config.toml
head_dim = 64
init = "uniform"
train_tokens = 544400000
dataset = "wikipedia_en"
MLP neurons of a small language model. Each row is named by its layer, matrix (up: input weights; down: output weights) and neuron, and shows model dimensions 64-191. Each number is 128 + 24 x the weight over its row's rms, rounded and kept within 0 to 255. Numbers have three digits each.
Before each neuron's rows, "fires on" lists the tokens most often at its 100 highest values on Wikipedia text that the model never trained on.

fires on: " a", " in", " to", " was"
L4.up520:166106118123157166146107120137143109139145112080123099102115143152123126145090139125131146153063142165169121141175093115110103133078148060109143128139105149133134155154157133171153150131115147110162118111141122094146136135093145126141127131094120180156095154135160134130147110144143170114136119118123128077152116181146123129126131123123172146122182134125135128144119106134153169065112
L4.down520:139108084105092099110126134127127120119100097120079136149135092193142123138110114146111129080168107145109133133138134105119101144088106187150141102117157141097130071125127105145138133085115134113143103121154139161148112139141098186139120171159101144168147107130163125141149135103121181108151141126119182123151104098147121071130115111130123122139109136159105110124134118118117108093145

fires on: " J", " H", "J", " to"
L4.up404:151173116102156084094120154157143117132094101135147152132110144127129132143134147143138131107106094116131130131093114121119130132093128113182160119135134083140101066120142107148132137128084162135102127158085133105161118109158106085122167131143101131142141095108135099091113148132124136137139127086104109108092113134135141108105111111135143141129126089151121137078088148145137109110163
L4.down404:124107125131144131111103127145130121116089153110128163155149097117112128108109163133134071137118132116097184189105106118149136126134117155126116129134163150126138100096113071108124169134114110161126161141133120078105107180163100100150109113177105133138107111111106120085118122159175141149142128116108146150079123104180125128154087107129142118119150135130124157109128097135131157133123

fires on: "In", " in", "'", ",", " and", " In"
L4.up1130:117101122111137141137132153123127157135151133109142162134146104141128175133194157183112141103122126129147144110128149093100130147079166113163157078084135128138140140175163130110156107116142138181064091110116133147156127118095105132158125128096106145098124136142145122141119152078107159138131145118110120136165138150097103088133106120117103164134148126165117097142114116197147146067123
L4.down1130:152129099132135148122174109135118085159113137123112133128112162158113106136075125082149132129101150090165133140091139159138153118168133143115144129155147138140131140124133154158119157151130113096159126118131058145106113185111140122099143097154137132135137126155103116145178130119170126130120152116094142092105136111155129159125136119172115126128104150083157166124124104098095104178087

fires on: " only", " to", " first", ".", " was", " just"
L4.up1263:093117121158127119140172136134139085109083136156153098189134098143110155082135110130143129159109107100132130124091110157145138120111135117138143157153126083207163068099140111112122123131154089063133116087116116145137120126104137155132144154107174179176159106110100122138136118121166128148148096102137112119120119117094098129098151155131160130133178128135130141097163076140123174113146
L4.down1263:166147127144134168154146100147164142117081139119087098080116133119162105105154145104122132115124038119130114150126123130121106130143150115139132186105098143100108115146149178163136157129087157128093086176177143112155123116133145083102122118102159104122126123156169123095140144141085143144124152157128128106113143137116148133182114121173141135135104104109102122137127151156088069144152

fires on: " of", " since", " on", " over", " by", "."
L4.up563:156187105152120143151126170119091124126125125124110114131127131125102149097147100107138109165140123085136135132158154126154149140122125101146129101188106158097134112139105148171145139168128111130109136118105164120110126174137146163140156123118134120177124135135134138140159139093112125153188106172127114140160113158134099113139125104141112131098152102170179144141137115159140114145099
L4.down563:115132110125144131127159103158122157100123109142129096135146106121111126139121079132147144101129143111151086133096098131106125100137171122122096132113114072087128148159181124139117103140151141119142148107124124104135110101111110128129077125168141118086170142091121067124172105109138151171119106115125138122110121116119125156113159185160124107166134142116119100081107131098116096120142

fires on: " and", " to", " with"
L4.up825:133184140106089149140163089156146103114138125123094133193098135151155159182171106156120124133110166114107147156122142121146140133104114128134128158095103102110132126171146134128164154108089143118095088128155125138093136147139128077103105163119085113130132152101104132118115144077084166113130169133141129116108141128124119108101114094147120138146142125151175113109099133125171111125116
L4.down825:120099169165156128172143128125122174125121115105113141096155115129177106135088105091119109118126134159150119096119148138086105192155140145125145131128136103106142123107124104136129124123116092113129109109103175132124119118100083182137135080130139152142124103147089109139138108190151121131140102156148138143108137107120112134108138139114126146139144142155073174125117138149106076167158

fires on: " and", ".", ",", " to", " |"
L4.up435:150122115112130132131094126152150085168143133107156143165098105146173138127152147099137140067141149147108131115150143128128140176130119144176109161139121107114105102095102112106165141125129141118136084115140150114123149152118109119125156165147128160112155123139125149090131159125108122156119113107148108090154102157137139125107134149184119107105107166152148089145149148094146150108107
L4.down435:102148135130126131111144148120101159093138166132116100128106123124120129122099102145105119163124108128131108157088124126147134112131125094105140145104141136152138107146140117165115132140116138136112154143113116173153085079160158119100089086107117101106137130104150111117140133108128165166152142159117105136105140085096137145149127125092158096147182098144136144093115121161138113163162

fires on: " of", " to", ","
L4.up313:137117077177141131111133124162116140123112160132134071143152121154139152082093120142134121136127147123151165128122127148098166177120136123120137147124104160179197126104122082166135133164120136124177088141135137099102127137129120131117102112097107152134123100105116146149188127135125108157199101073166122135136104127124100122102123141147128113119141105157114105126132150152105123096126
L4.down313:142100105128104143103154101131093092161113114141159138128118110173165152120148110157100101132141125129164098092113171144146153106138125139138106081117138128149155149103132142177117148117111109142157125073137116138108093121116133133106140153091131110082123091133125130144117113160117122132089141157134147091110067119147106152109128126115138121165091139119127088103140145126151108145113

fires on: "'", "s"
L4.up627:132110141098155153107141130135125124143121161115153165152139114126152121133136140105181106151147131145118122123085111153144135120113086150147110129155109144127145115123141123080106164153152106125149135108128135138167129127124167114107105080103154129070138108152148139167129122135132141156130134103119145157158146108117137128116134112140150109124169154089124096162132131123145140159117
L4.down627:109136106145133110184098149128122130094127120147128108078119141075153143141122095162090115078132156146158155131135114117154089132136154127152104072154154133116144122151150116131142130068131143175136118119102152130049091127121124174111123164116115136162114150114117105118122053120158146102103112136126136124120127127131104133132117142142080164143138098195166112121124130120139149131108

fires on: ",", " led", " second"
L4.up1301:142153088134138169089143094110141103137177124097179110118137122131173158128094120121163106120091185119144144146097135152151095148112130126109098075119128120109117139159124078129114120144117091122138104153124134102150125105134146103110136115094100103112132141133107103128114082145156087118140105114150145120152124093127089113146105146119116088094111110105175080110116175121084119088151
L4.down1301:089124188182137060092080153149174118142107129145095141130112125090080106137127161099094131128107134106120157187155120176115120108106096161152121118117104143158168123100144148146123134146179129138128144123154119150165134128122128094142133119126159114095119146153102110108135134098119134126122126149098154103093136136138119153172161110148133147135147142131149101118142104160163123118146